config.toml
num_hidden_layers = 11
hidden_size = 384
num_attention_heads = 6
num_key_value_heads = 6
head_dim = 64
intermediate_size = 768
vocab_size = 16753
hidden_act = "silu"
norm = "layernorm"
norm_place = "pre"
norm_eps = 1e-05
positions = "learned"
qk_norm = false
attn_scale = 0.125
bias = "all"
tie_word_embeddings = false
parallel_block = true
init = "normal"
init_std_qkv = 0.0435
init_std_o = 0.0
init_std_up = 0.0435
init_std_down = 0.0
optimizer = "muon"
learning_rate = 0.00933
lr_mult_o = 2.0
lr_mult_down = 2.0
beta1 = 0.93
lr_head = 0.00591
max_grad_norm = 1.0
warmup_steps = 200
schedule = "wsd"
decay_fraction = 0.657
decay_shape = "linear"
final_lr_fraction = 0.02
batch_tokens = 131072
max_seq_len = 1024
doc_mask = true
train_tokens = 1404000000
max_steps = 10712
dataset = "wikipedia_en"
MLP neurons of a small language model. Each row is named by its layer, matrix (up: input weights) and neuron, and shows model dimensions 224-351. Each number is 128 + 24 x the weight over its row's rms, rounded and kept within 0 to 255. Numbers have three digits each.
After each neuron's rows, "fires on" lists the tokens most often at its 100 highest values on Wikipedia text that the model never trained on. A number after a token or word is its count.

L2.up14:138136095096127122155109094135134100099159090108149098134131101145139136114133103128166140136081105165121127148088145136139124168181142107096126133116118089145065114131124087184114096109187136143109132163134133107145095127134131141134101123145181115145137077141154139141097102124135176144111078116133156128121153143139160123147109141116117147147111146150128115108162096140137158134095
fires on: " has" 24, " had" 24, " have" 17, " Sw" 4

L6.up623:128109089138154096153110127077148166141106171091101128150130123153156139155082149164098147128145099121107124176123115135102081094116126105096135105146150148137128151155112097128156111086144110166138132176096134129092064138156124119135171138094142162109168151106139099175118127117149118078113103117171128150141125119142161163136090098113129149141108090100111114155088140129112116151175
fires on: " F" 34, "f" 11, " def" 6, " Conn" 6, " conf" 5

L6.up442:150136180137125110108134122151086109093106122148101152117154125122081108115172099124105111177097163130144114095148149117161154123099119112128138109124129106114186146176166149145141164119153155102147124121135102124092151121135148120122153127129118123094116148085131098130116099130152168128095071134124061103140100129110150122089153127147088131151121121130140110113164096124152102147119
fires on: " of" 19, " the" 18, " " 9, " at" 8, " in" 6, "," 5

L5.up111:141125151135129148141129140139066107131158133131179137146153106117120114124141154149120107091152116113116110153165170173121116145146087170149087138074128101134158115114129122104127094163129123132146130123129137116101138145117146112161126173184114105189121147180168114148122117085159114133121107136088116116169139134089152143115153143137097138132157112136126161075088131170098111126114
fires on: " G" 30, " SC" 8, " Government" 5, " Tod" 4, " News" 4

L7.up209:133101133098152113120069156092103091132141109103067144130160136123095122140100116117137187133154129121117127120148106145141157065116122140129116161134139129111169151146117102111059147136157134153133070097092114124148142088093110132143159129155158145118152134135077101178109115160127128098148084152054096129132116158118124136143078132179113120116151152124091129110104119127117118144123
fires on: " and" 28, " a" 15, " or" 11, "," 8, " in" 5

L7.up613:106087153139148155150119105122138106108121103170131152146148129159157092110116095124123126134096105123090161145145126087107144096137162124128171120117131128090131110098129146151191125142122089168107151115146115127125149119123164125114137110141071156122131124094172128146109143105095175124138132080134101087094128118139118152138068159126158124104076137136144126128085110076123157116138
fires on: "," 74, " and" 6

L5.up253:118138173169163134149131112146145108099170079162113131092144117116138117154095112147120116136138146073154123181144112108148139067132108129138113137112080117123143156109125152131123097145112125099109126152118129171149120075132138113150109141115140094135119143119118134150144115143130155141167105132119146089107083133170155108141129131151080097133154120108115139099068121121141137102104
fires on: "s" 29, " century" 8, " States" 6, " later" 5, " time" 5

L6.up281:162170095067134123101102184142116139158119129123150085131146132104123091130108107121081116124133163146118120140132111155157088116154123133112139118144154164088084140131142140138121115118116122095172195141171150155117134156085124131170092135113118130118162121117150152125111110155153165087116103134119126132148178121103091168113114139133112113160175089140123148075155102108133195162182
fires on: " T" 97

L6.up296:157132159106164089150094152136086104097159173133156116075170112081140158114120108163139154121158150100191127134098126120112117125127110155108091099121108141176163140127141162101176105124156121124105135138094134125152140097115139092117143129131141125132152114097111107128098123146135123117142137153133153117117133148143095101088080106176068113190124137124123117117124136096124137118096
fires on: "," 65, " later" 10

L2.up762:128150146095136139131125165097132180106143105123108115119161135087155126143053127145135127170137146179159170148110159125141140164128080122140077117113135145122137114128129112116091137119089117158114173085095132158104112120157148140099122199142126121145136097131120145103136132146129147118140160153143107117096149106120138157126163077138109119113143132109110137086139112120130105091145
fires on: " cl" 26, " Cl" 20, " St" 13, "fl" 10, " open" 7, "cl" 7

L5.up399:109102146156148122114144117125086113130148106121121141148138145154148117132078109146101191095129150087140154168114101162104133069094146110089152155120145123149100125131123138079129149098122099123080144103132109161153148156148136088157118137130164109181137107162160150132152106061110129106147151128090118077139124139165145135104121140166117122146126137119111119093111124064136106144118
fires on: "-" 50, "–" 48

L5.up297:133112134097165107120131138182109119129131116145166146138104119084131171085112111125107136096129127160128122157137126114101098105127139140131108121111103127101105096112120170139126146150059158120111075126152127150151098091116076138166148104134117129137123134094123118075145120150121154131112061135120097144090122096108119139127135124094102121124130128116165131114127152111125110097117
fires on: "s" 18, "o" 12, "t" 10, "a" 7, "z" 6

L5.up334:109086118120104109107143159144156127120112121160157125115178184118124136159147166143132116152167134120142117151126138127123188126086108137144158139125109160144100116163122175104160127101138153145133150093158112120095102128115119138127126095111090129137153134076127107113180141125081104146106144135100133127114135118126138151123108134093098136133136124125111115147113158144152131108124
fires on: "." 25, " States" 16, " US" 13, " mi" 5, " Rank" 5

L5.up718:077141141129145126117172124063118131143140129114123154139153161117156127092094143147075096098137177114105139161111086159096136091136143167157124108100119136099123140131142136161127161129126129131092139099158125109107139097154112154164137117174105101165135128129151144102085101141133138130136121151124113104176136156108114110117139137112093096165118153155127105149168140138142117139109
fires on: "1" 17, "8" 17, "2" 14, "7" 12, "6" 10, "3" 9

L6.up40:136158114119136132137142113154146087091133128089148095127133120096167082115138108131138138077109140188127149121125169086074159138119153125152139144166158137144161130127158127164116125114144143120118135154099103124116114150116113095121105154147134118088160144121162094137120176157105116115124117116080133134110128124115153145154143114135101102172110144147126113116109129153103132126135
fires on: ";" 37, " |" 21, " |\n" 15, " " 13, "5" 7

L7.up618:112089107107124126157127094099129106098096138136113130113092117135095137151124120103109093099138121143126121162139125127149098144170108159105126164141120104079159153151105153161128157093108108127122139143161163103121141065080124121150109169162159131125100098127144139120116139143152143129121111127144147141086094165088147155173098141107151155113154110129086105177094146119093142117120
fires on: " of" 41, "–" 11, ":" 9, " the" 9, "." 6

L5.up10:162124129156124142138088124129149103169116111101131116101130118119152112144151110126106105122134131098110108165153152143123124137089109175125133122127083139143162165176109151149087142142110130180124097108130134110110174126131116141120140100149084111109127123154143134137132089141101144113116149172133168143135139103156126135121102111124081093094136093079106151141088155088163137122139
fires on: " to" 50, " on" 20, " from" 10, " out" 7, " between" 5

L5.up600:116147153126127104158134143144143115123141115152163124139113096115141168125136120127128105174163147158113144124153119164124151117118090159146150130130109172103153147156168086149090062113102140106129119124167121105134088160144077162164156119130160111109128083063152129128121115126128154112136138120150128199103123118145097129144164123085143122064144102125124154108151166157098138112115
fires on: " in" 36, " of" 27, " a" 13, " " 9

L5.up685:128081086115107167096116118132150096141120119105154147117158133161149152137110147117100153142104134133102146117122143133136115083157150132165110101110136174128133115121158127086135142100167149125152103152119149131147145109152128078149144108127126119114138115112121155152124130151137146104144123173167137141123124109133129124107107098168118084109109140093133083081118124123139185121166
fires on: "." 38, " through" 9, "," 7, " by" 6, " and" 6

L2.up639:137160114109142112089126150125126093140118169129094162136165104120114108155141141101117096136114132133143139116146175148144095150094093147130096116105175112123141166123125127154132124126166125074133117147153122108121130144134132128123165149130130121159106145187126163102153131131155106117137141110131169133145118125114125119122140106127146114105134105134164093135115082121119124122096
fires on: " due" 17, " According" 16, " Died" 7, " according" 4, " sum" 4, " Cost" 4

L6.up121:134185120129176127118153147108146144098164143106175118142108065136110115108168090129157152114120139150137195148138124151125096132118142097110150153142170097163123099081130111129129141114077116130136104142121105152139123083138135119122125125131152128131119099168145088137141117093151099119135125157125107111128141109145085104102086121082137089139151124130074157147093182148140115140106
fires on: "-" 44, " of" 8, " %" 5, " as" 4

L5.up116:145119142115131143109103100143152132099115064120118127077146186126138142171107150123109126156131147144159144147143140121080149149110119133108170115117141106124155162161126113143130127118191153139093104163150100123085141131154120141120111163119116130139144129128128098163113124098091113091149160108126082152134097097139101149069106128105126114083147130099101179109140156141151094118105
fires on: "S" 31, "H" 11, " American" 9, "L" 6, "P" 5, "R" 4

L6.up112:128106148113080154155122100137157134105110144135137116079122152102108130098139065137112134070153119145114109142130110129137178138137144169115166121144109160135137132131155147165124148128130120080107093118122082087171100140098163114135109111179122125123127123144148116138095157139110115128141135110125157120148116146169117116135146115145136121131104166140152136150114161123144110142129
fires on: " |" 87, " " 4

L6.up280:137145120098098114108204101171116121107115110107123124171100102131119130173156126127126150121098082136155129144130136121175161146123133121111115116122057116092124151145137138140119139114136137177120120143130101115141093124143129129147137116146113111120150144150114118095129091169156130119134090106140114088077113153103144113141138127119114087107137133133138134138128121152140146128116
fires on: " U" 32, " A" 22, " I" 7, " p" 5, " V" 5

L5.up439:132128170131148150125100119111105157103091151085149088083128133103161152130107121125143133096151143169141098109092154132137079164183189146104127085119175079138130139164123136152103107155139132128104154140124141088130161123139164094114121167174139129147113140129085137113161103109177156132117163126107119109130142121143115146143105115140143146120141161110134124146134135136103152115120
fires on: " of" 36, "r" 9, " a" 6, "ic" 5, " R" 4

L7.up409:116110127137167166104114144158145159142182138090082129091130112118124151163159158116145122144123104154162100079130095102123133122137113114149151106116135149116124129109110146128141184115142154132113100136104144147132163148130106080131142121118129110124138104092107160147166108137100130137115112110105089181133093171098116103128149124130111069116119112137109116158164119145147140115119
fires on: "," 33, " which" 14, " as" 12, " and" 10, " of" 5, " •" 4

L5.up84:139110083101174123125146130133124097095113081096129142108159186127106150137077170181117105104122140099120168176107104118131159103146110156142108093094138149156155152088103130118121142108121115145142122128135120141122103128184101154186114103141147160164117137132171145102137138099133130093157108180117068126145155123101127132114135129151113156138157144160118153164088109156112175129093
fires on: " |" 38, "3" 8, "0" 7, "2" 6, " well" 5

L6.up411:157117133125086092105116095105131128160164106112179111169086142147144101156094142105139100132141033119116107143092109130088113109153151117126162152113094132144104135132157085128130097119108117142157147142113116143099124087129153095144108117166094129114121151122161115100139131126177103110115112132129101112148149057122146156115141084098149103134146120126137115139126113126153089158120
fires on: " as" 18, " he" 17, " p" 6, " to" 6, "19" 4, "98" 4

L2.up106:108149138139085117137137123154118104143106154151098133142131123102145158126116119137118145116155185099105132149158105125116120133128154104158137149116154113182109135181096154129179133143152147121137113124130132110116148139102133106115163164137108107099128156114105158180160140108135122106119150120107099128129133098123144147167113143101120137156134125114100158153137095150119141144115
fires on: ":\n\n" 20, ":\n" 10, "inc" 7, " dis" 7, "):" 6, " World" 4

L7.up587:128146169171136134137109102112121101138130121131120135098135184131144120096089100140112139129167137113108132079117155138131105126135124147101135109138094089117142135124113112093146164118106138123101125122149162142113136134118121154124104147102150131140146126160101092123131112083125142157151142134139112094153160156204127103134117114119141158101091128161098142146131104085140115158085
fires on: "." 61, "," 21, "0" 7

L7.up341:076099111133144118111130144120145113104129115165140132167128160121119140121129149152135129037083099154131126092123172131108132148130082127105140137065137155121160144142123156167107161110140181123105119156143134191085118132165121114116110149120184101139137094138106127103139153131162131087146115139103126151117158124118131153126116117129115114155137115114154082098176151153106159109105
fires on: "," 33, " States" 14, " England" 6

L6.up184:140149136105070131165157110086112148104154131096133093131112128156096135123128120109169121121126156125147122129134087119173133137115135142164128161111134173109139129145140105145105080090178145147149105163148125153096130114110139177159150119091122076108165179117132150107118110105127133062118124120096169119100168131142108126125122125121112116136152113153134115106155108111103159113124
fires on: " =\n\n" 44, "\n\n" 30, ")\n\n" 9

L2.up257:135103096159116124101123129155122124154161130135126164127118149123171161133169127156135127180194162103153139118103137146122198139093131114100123110144118108111174122115100152139132128064115098138071150083109109112124135107164139125135110123137080108099120116121143115107156126170099129121099157107126128106085153114070138152108148112160142145117163114148118087147150116130124096122114
fires on: " I" 33, "I" 12, "ver" 11, " There" 9, " men" 4

L2.up95:128129159168139083146113117126099112091146107132144126128128122092129086150134122160102159142131132127088177172118128186141125110130120099161167161151132129101096107146116106113131111105178150125104130101134134138123150137114137086135111155168120095181129131128116150158139105139156157107122105152113123127084116134129128151118143148105126128171100143143137139128131132114103097174092
fires on: " [" 20, "—" 8, " (" 7, " positions" 6, "-" 6, " " 4

L6.up412:134107156157125139125095116106141131102165108137150140108154154133138164101118113129110187122114149131166156127130128146167135100118114164101166114081137141101170149133131143116126147142141212153181118149144147140139134161163120152169091118137120087103101120163127140085135131138155145119092083121127157171133154142127100203108158102123102132128110102137144170145130105130083104106116
fires on: " at" 26, " over" 13, " on" 9, " his" 7, " her" 5

L5.up379:088115162186175138102131161135156104133111150115123135092100156090129134149113125154123115137149145087116123126090115127137131126119092121135118149131141139164138158138110131115100130052112140117132132140096149093123133105162140156112135122164128117145127133158148131118174128103116153117123106189124152094161197151156103119151137158100128119140112142157140129115114100110170123132098
fires on: " to" 25, " that" 18, " from" 8, " until" 8, " Cape" 4

L2.up651:160145133115136168143163158098118108094091155089124141133079122132163110128165115152145112122152140135120114101133087141133110124154140140098129182111165152172129115128141144121156151130195137130140130148124150116103149093104096114163107126062108095124144100074140125155100109108157123144119117160133111131121134091139127156130096129098086131113140118138131092107090126087160095110162
fires on: "\n\n" 35, ")\n\n" 9, " fire" 8, " football" 6, " radio" 5

L6.up445:152152113095130079072148147100131142131144145084143100106093120117114110145143139140108134157113142100123111185109143154101092155114150124117111132139130139132144128151147162118141118141143127130103121179148131088129156146146113116136090120124174117088112088151090111081160125176110130137101145116141094145153157113117131184167103132130133120132092121139187116146116164104152177118151
fires on: " T" 33, " t" 16, " br" 11, "an" 6, " Str" 4, "ant" 4

L5.up488:158117068129108171098168122139121160120138087115133135124099181103115139130100168113122134156101120113126146171126165117087163124167114145116139126107183151097135119066164103157147102136113114128121131147165138169186141119115102152115159117103130132133115084142126144121131106161104121103158109139121123153139082128106132118145147124129131105120084140125142106129148141135112165122117
fires on: " |" 89, " " 5

L2.up179:108130162116114096099184106132136147151147123152082139139159131082121153101092099115115125127167120202125110115122082160135190119112161146147124087107121107168135125132132151134117114138124162162123113131113100146155127147147149102101158110134144140139133112127116113155113180102142155115141116113033103120118108131100090163116083167156109074119138113155117133127118132134125158119121
fires on: " =\n\n" 50, "=" 35, "==" 15

L2.up94:106140149125120115116132122138137175101133123180087122114093150154168119149124154129161130154092115119109078146146075102115138088116150087160123118142119090141112126150129116104110152112139154154153121122122134115162158080154125129102123156114088141118163110145087160114107112114142141120104119154144131123114131154154132154123119093070090106115134080152093099109152142114127155118119
fires on: " L" 21, " Mad" 12, " Pr" 8, " pr" 7, " episodes" 6

L6.up509:136134144153127090147115107166135154108149132125106167132147146144136099147102107160127159120154131100113112137156138151166161079157140097092155131089122129134153108170128103139127127106151152126086153097098151174141163130124125135099104117164151086094165122105118073130145141179158188119142105130142164115091138095174135127070124116146153135089105145105143152123137097098133128169080
fires on: " as" 20, " of" 15, "\n" 6, "-w" 5, "0" 5

L6.up390:127109078093134124130100169144147089111123119128113112124115131120145124135126102144123097116130153147140113140091114109127124132148145140123113139080117151135149122107101110142121146125123132147140102132129121132102115122119100139133160141116160138116121135086071167135107120148100136132164120142112105158115132108107165149146107121134136121118120098143102086140172109125122136156097
fires on: "," 76, " Massachusetts" 6, " |" 5, " United" 4

L7.up468:128146110151126140116114124145154123139131099135085136087118129139151139091117146119110108105144141125165105143121122147160139104170167129149133103143176105165123140164138140139111188150172104107093166142149155103143142152168156111141088145108057119139130096125118162088079166119129125125103121138122156133091140084107165146087118131135106143089161133094098117170136129135117123067120
fires on: "s" 44, "ic" 5, "and" 4, "al" 4

L5.up482:159140137082111127122139138165135087122108113121105103154116145113156127133134130100146131146128162135098129141104113113116163117173094138120091128118128173106145133067144109155135114123153147130093129171146181118141142103160150121097142093154159164123129107088131123142133112123152144109160159121103105165141154121127171159151146090124166109108137124147141112153137185164092163144161
fires on: "-" 40, "," 7, ".," 6, ";" 6

L7.up239:104168091093083120084136110109115135132099113132163135121110114118135166175104128140142149152110131137090134132105155111087094105132120130147123113134151134110126093136101124121122185155088150126149133150110151131114128119125157111140085099148164124129127129165098142159147149102139120105208130157111115137107103136155115133127135122141117092132100122171093119130138103113155134128126
fires on: " D" 29, " or" 7, "am" 6, " Bur" 5, " from" 4

L5.up338:144131121183116097156183128129125131107186142120118125180139147127109154130146107104141145117104176097115113126155080115141114105138087152125111099096126154104110119146171131144142107147185162132136147061117154130107130089151132132147148110126125097163095091152139129100123100128129143117104130087118087185123146082138143159171133124144124131179151130095117118133145146141111162125171
fires on: " of" 38, " for" 6, "CA" 5, " Association" 5

L2.up302:103119144125144114110138130126135150145102189078127128127119127135118118129129106146167150117119059070130103158112116121112171148143146087126130101086138098120139117094160159102112149151090099148117140170141165132122150126165205124171124102122102128148128184136126151144118135149153185119125147094090142093087130115118160124169141103107109110150142118078094134119141103143132138125131
fires on: "'" 23, "$" 13, "\"," 12, " $" 11

L6.up269:153133154104150158131152103153079173098161167113143121154147131154132137159140157173102116130151118096147168105090127150133175141142137109100107141118100098146154119147107134098159130104168154153116140107117120115129154092161150143149136076158113131111142119146149090107087134096141125115136086155099123094145131099164107156089137145112136134098124122101135117131105162099134113138159
fires on: ":" 54, " as" 6

L2.up147:094075180154095101163148142114161123111136140129153145085135115114108137126140154149095108131110118128140124158103150160108095080119139123078168136116143161132150138058113079183131135129161146134110089120112098097147118143173158105131134152107149156122139142130102132154141104139092154083121130106141137084110142079109113119173125142106125097136159150143133142134106161173125120114096
fires on: " Dr" 17, " Sr" 15, " Br" 9, " Jr" 8, "Al" 6, " dr" 5

L2.up567:141158076122151129145145141034175092168148167110154124135148159140147093097154147122118152117113109093162109097113141122143134141135162139131181133141124131134090110137102116142159160114145125119138093082127136141141140085143114142126149134094132124118135126163115156087124180119163116095154124109121117110112105111133162104148096131162129107133121148123142138172144093137090146117143
fires on: "ts" 18, "ations" 11, "ion" 11, "ment" 6, " hold" 4, "ation" 4

L7.up142:148122117120163076104095108128089125102135095115100126128082128144101123149079111145123151131127138106093122142091121115120114161139184093085108138132104131131158118136129125124115119093127127118073178104104137097148144130146152127093131164154130177109128095147156059135170151047129183116146125151161137145136134150122092137147135130125106129111133155137121113077137145114140096134109
fires on: " of" 38, "-" 7, " |" 6, "s" 5

L7.up66:135119100123130122107118195135141168121097095085112182117100111120096107127136156104148139123139110130160129163195154153155123090161166150125110138132098103110124147122156142147094162127129148138106131144099109114184118090142098143165151148143132163123104116098171124132100098160148147123136141121111093138141117104119178129136121151085137111085129101126118147117103097132111141108160
fires on: " the" 39, " of" 9, " between" 6, " album" 6, " " 4

L7.up614:131169136170124113114147155120176142113132117130142085106129126100149140109139140137159090126107146132108147141138091107143149145117135136142081092152135121173073105139128110101136153170149150148137109101127132093122163161172107174122137117096148105114131138102114119102136117161122132142127124122144116123136132173122123081149127132150177177098137131103124135154102144098139110161146
fires on: " (" 27, "^{" 10, ";" 7, "le" 7, " |" 7

L5.up173:090099115138084150137122117137093094143140104144101122101134138119144136135109112118138110109124132126151163127114097149133130127142096138154099158151104141130095161094087127125095127192134094155121129116154100171106145141119132109134161141138109150156181145121131161139106099099139136133135114164098110157132137104079150114142153130109166122087123101090120092145132115082183178094136
fires on: "," 67, " both" 6, "26" 5

L7.up141:132104104126132133113117121115124102129169128157131136142118126125116129121145104115103164116130140132084148137134142098127111164146091160133130098145097135156108208133109101129149092120117121128145103055073111122143163119167123141132122156100132133138112086152133130104077117104140094099094142171091123154144137126143153190124138095125100132087128110111126137118134090107150108090136
fires on: " of" 38, " is" 7, "." 6, "'s" 5

L6.up646:142149144133166126139106169134104128116098105158148184120097129115133150142123110138115107112102123126142122149128100178157168112121134121135178098094083100105173105166127139161152118164112134090130148129148113146127061139112150178144123143157163137084147112106103094118114140125132158084118133121131092132125127164103091145152125110116105103090113170144161108159115104131141127154139
fires on: " " 26, "." 17, "8" 5, "10" 5, "," 5, " which" 5

L6.up534:156103140102097106096132168152087141123136123107116165111177186100155076109112142125137166114116119127113117146147155125149163148134113076130129081118146116162133153142100176110178156085135147124101116120166098111104107122105152128134130145100117113178113120147092073112111093136166127112132133094150123064172108113126098124103138126166122150132123058142123131097113139095097150131075
fires on: "," 42, " |" 24, " –" 16, "19" 6, " " 4

L6.up370:149129123126104155135131123119094121148172111143123136120115187136123167166159100120104102143133118204149089128119088151151128136125146143118138128120149117146118130148149153162121143155110111112126151163119146162180080131106132137110105127137056132152098138104152111121130145134112095128127136143134152134123100123123112147121120119143142137125106088122093098129129101132159152177148
fires on: "," 22, "n" 19, " n" 11, " N" 7, " p" 6, " number" 5

L5.up538:130127093129117086092110084105138148138131094125124086106123113147130123171153129168073120120137135129098093177120136170101150144148136125142174118083127132120116144095085124120141068152078100138119101121166142132115100150149130153156118125151131093156150112094115140067123114109144162094102102131105142178193120124119145111158147146127130135101128158096131159098158176166145143107096
fires on: " |" 43, " in" 21, " of" 7, " for" 5, " County" 4, " on" 4

L6.up151:125147155180108131128151122131157094123140120113148116099135097128162106132112123126140124111101180132119123084145157131104102136112075123116111104115184103159146090134123124166135131173187103109171131186087108133157133151106133133141133171175090157120106083095146102158143156112116140156142162127130113124122134118091128098132154114140095123151119129142076148135131103158123150122132
fires on: " |\n" 38, " (" 10, ")" 9, " " 9, " |" 8, "–" 7

L2.up462:099124122147131137174156128123130132174164124133143124073170177097130130142160143160157102137182147175132120149121109102152118117111094131103142140106160113121132106083100140096140102114127097136128137109113157075115100117154113123111110074116109110106123106156131161129115084156113141158109119135155138133114112145111157140106158128101153126169116133116085138093126136153158095135110
fires on: " |\n\n" 30, "ov" 9, " Fen" 7, "are" 4

L5.up722:110105176165174147104125109133161125168079113153160118099100136152149103088142095178164125147162110116108117123116121139120092102097135151177176100121131125141141180103111129125163141129167142135106135111148148131139090139139109154087117104070145089111132114142112105137144121159174115095137148135153167117115097151148081121138115135143119111144079143145107120128126107123160127119110
fires on: " to" 55, "," 6, "2" 5, " very" 4, "00" 4

L5.up432:126091119097209166133103111127117114132175121109122182136154147131115188121143099095120150092114133150146152130142136126134134173162134136145149118139147128114116102138142156140148155131090148145139116143124125150122120137141127149156120169124152124174093151151116103106166111162072127141132141104132115151178129139139152142093116125138113159123138115097147205075139155140103112125167
fires on: " as" 31, "ah" 10, "erb" 5, "b" 4, "t" 4

L5.up697:113139111124165125159161160092122103136173126126149139168130191137155091065095125151117163197087117100137143153106143153156170136139138128120152138097137137137116155109127119139137147131117108138149115154114103175104135131085130158127096114079126125129128122134102121122176121120149101112151103091101101098100108142136146116142114154110119138112134113103160112149119124108119149150135
fires on: " and" 26, " first" 13, " only" 7, " best" 5, " very" 5, "–" 4

L6.up9:137165102127110146127075128140144125162127167138156134143139097104133105144108106120120127120156143142138146149160106141161133131130099126136101169144102140099116140156148149144126080155108159152089130103119127106145120155098122161129114130077113121131133127074126109102069113169100133183089150128125182118138093112121167194125128139173112113089159134148115123087106125124136154112110
fires on: " to" 68, " from" 5

L5.up387:160128122123149160143115098177159104112130143123116090130128166144147149174141113127113123123119169133120124129143131186132108164181148119090103129128117123173123138173151133129130080146076121149116104122088138115113131134092084192115109131125179135122078144095104137091103107121128137121132145115137136141165122128125095129143138158156171132101076145125143142099124180132153137120121
fires on: " " 28, " be" 15, " |" 12, " of" 10, " was" 6

L7.up655:143122157157163134148172122130153131104116089120118133097123130173127149142170123096168135091098106117127185120115136142077128085124121169156133123137094157103140138146129179125159155102087140116138113144114107184096106073151126134120115127146197150157154168163108122134132094140133129115124114117096104126128117138094127164087105135143174131109134135113106130131128125125123142135104
fires on: "–" 60, " as" 7, "z" 5

L2.up466:122134105109120097161149139112136118150112158132140113124116130150130160067110092134141129129120179142116093107126143127132100117148158122142144125155119140133138145100167134128175144152140084118143140169115149091139168154136117184095099109123117147107121120177159164140137124122161159094148158176130180166131166096109120127079094125087125112102087165154099107138138121088163142153157
fires on: "m" 62, "am" 22

L6.up393:126177130110098159119135124111155151160109117131133129150119100139119151123124132145118108105110144100132161172155147134134172144126112153146160145132141125158138158145158084189130156131149147126112139123143110164116077175154136170108141144174135106141135147138141133160112104106072109106109129134145139140117167117126131092106113149115132106087103081144123111109096159125159116161103
fires on: " and" 37, " |" 10, "in" 9, "," 6, "ic" 5, "h" 4

L5.up360:109109133162134111136105110122097133102141139129149121149161065124119152154148108154141077098131154127166131093102131150111150127122162139154142125102112139143150132131145152141158103156114084120138163132113103081157129130073135099127164158115152097121149114071095188120103161115112146101109149103126108107086132156127098129101150111109142163139108112157158168148116117114134116094179
fires on: "," 75

L2.up411:133133130154160130102104145156132161113127098096112133131090158139141158137134132167154126135130108107099106148100144146112145128154106144134096101104155147158137106084198176111096138126102127130097166148152127157130112143154121153112066113114130152129161114187106146149140104142145125178128132092118176133085129136105103101113163091152109118129128126086122126120165101111184079121105
fires on: " m" 19, " jump" 10, " $" 10, "$" 7, " mile" 6, " Mi" 4

L6.up691:156146120140123124094139138144093146125154120119155106131148145135117123121137129119182064151161106147086149144089124158094158114137117140154157075092133137104108151105086144143118118097083112103116107172140099115125121153120073089128106072168106117109147116155153110153152176148139127109143122127110127172110107128112136144138145119139128168108094135147130133106120136149113160148152
fires on: "," 90

L2.up720:137119168112126110132140151144144124124158133104103125107088096115115101121116154145157135090129096085081163146125096105122117136138157118123076138130145114126103136084124142142161138141142165114121100138094111120118094127124134138131180101148126075134121166136116138129155097134088130121123129146120119112130163112134125162117165134120114136165122136160115119116134138164138122146134
fires on: " Sr" 14, " do" 13, "-" 12, " Jr" 9, ".R" 6, "to" 5

L6.up357:154162140084151136120123124181085149156132102156178097144105114114109115107159139138138152152137178152114114135103124132091128113147125113106123126112133118096138174072159124095117096095120154100128143172143113145130129090165132112092135141150156124171151086106124144122090108099134153112100113114127129102127165113089140135155137145129126100123160144176107114134184143133118192140148
fires on: " North" 29, "N" 15, "At" 6, " At" 5, " Asian" 5, " South" 5

L2.up569:173134134131122156095103136143109119132142138068139119098123067125121124136103140110118117115128164172132178102144163137115119127138155157139129112107127152158132150129129144120115128128170153134149126117156133119151141150142133128134144146112133127130143122147157146157123178114132166145126091134094154127149120129159149155136102113124143071103122115159118118111101105131128127149141
fires on: " =\n\n" 35, " According" 16, " Born" 4, " refer" 4, " according" 4

L6.up617:150129096133151140069139132102169118141158161098108105137135152150148172104166159165126202121125155151112171145138165138097147128084165158111105096161144142161132121142130155110090084109149125108083118106110119093122123109130128132105166123110107126156126131076170124115113145165135098131141132116121128156148192131105126132140139155089136128122105118153134143088077115138107094178152
fires on: " F" 83, " |" 8

L5.up346:110106104167137113100138142116158143076144095128135076113119134129121116110145139123182147125063160130115142150100133129148126111121155100140117144092125172093083089090125132117123142145121133101106160131123130152115099077127109115130138120116134166142158115136111155145152111087177101119134101081095135122127110113153152112139154165129137163107120135150123118133079120085140149129105
fires on: "," 31, ")" 14, "–" 6, "-" 6, "p" 5

L6.up618:124115114105143120063151133128092170123152137170127107117114149129135199113145127190148141111109098175146141137100086149166137105124086123150133104143115151136140120088082157133120131139128155162121112123173119114107100100127131094114143171110119154165171142097143169128089165115116116150111091126097103101104164118118129151109143123130147128155176073138148153154112152144089114146109
fires on: ")," 26, "," 23, " Order" 6, " military" 5

L6.up356:130145121120124133117136104127139098160119106110142167091159153124099091054119093142158082111136160134126144138092114166138088147127125115095140110123138127127166128157138153113140125128103181137129130161176124146155087134139082126043124122165140143165128122158155076147155119116132117111107139076117146075150129106110115124143164116128132164163135110131128142145127121125166139114102
fires on: "," 92, " m" 4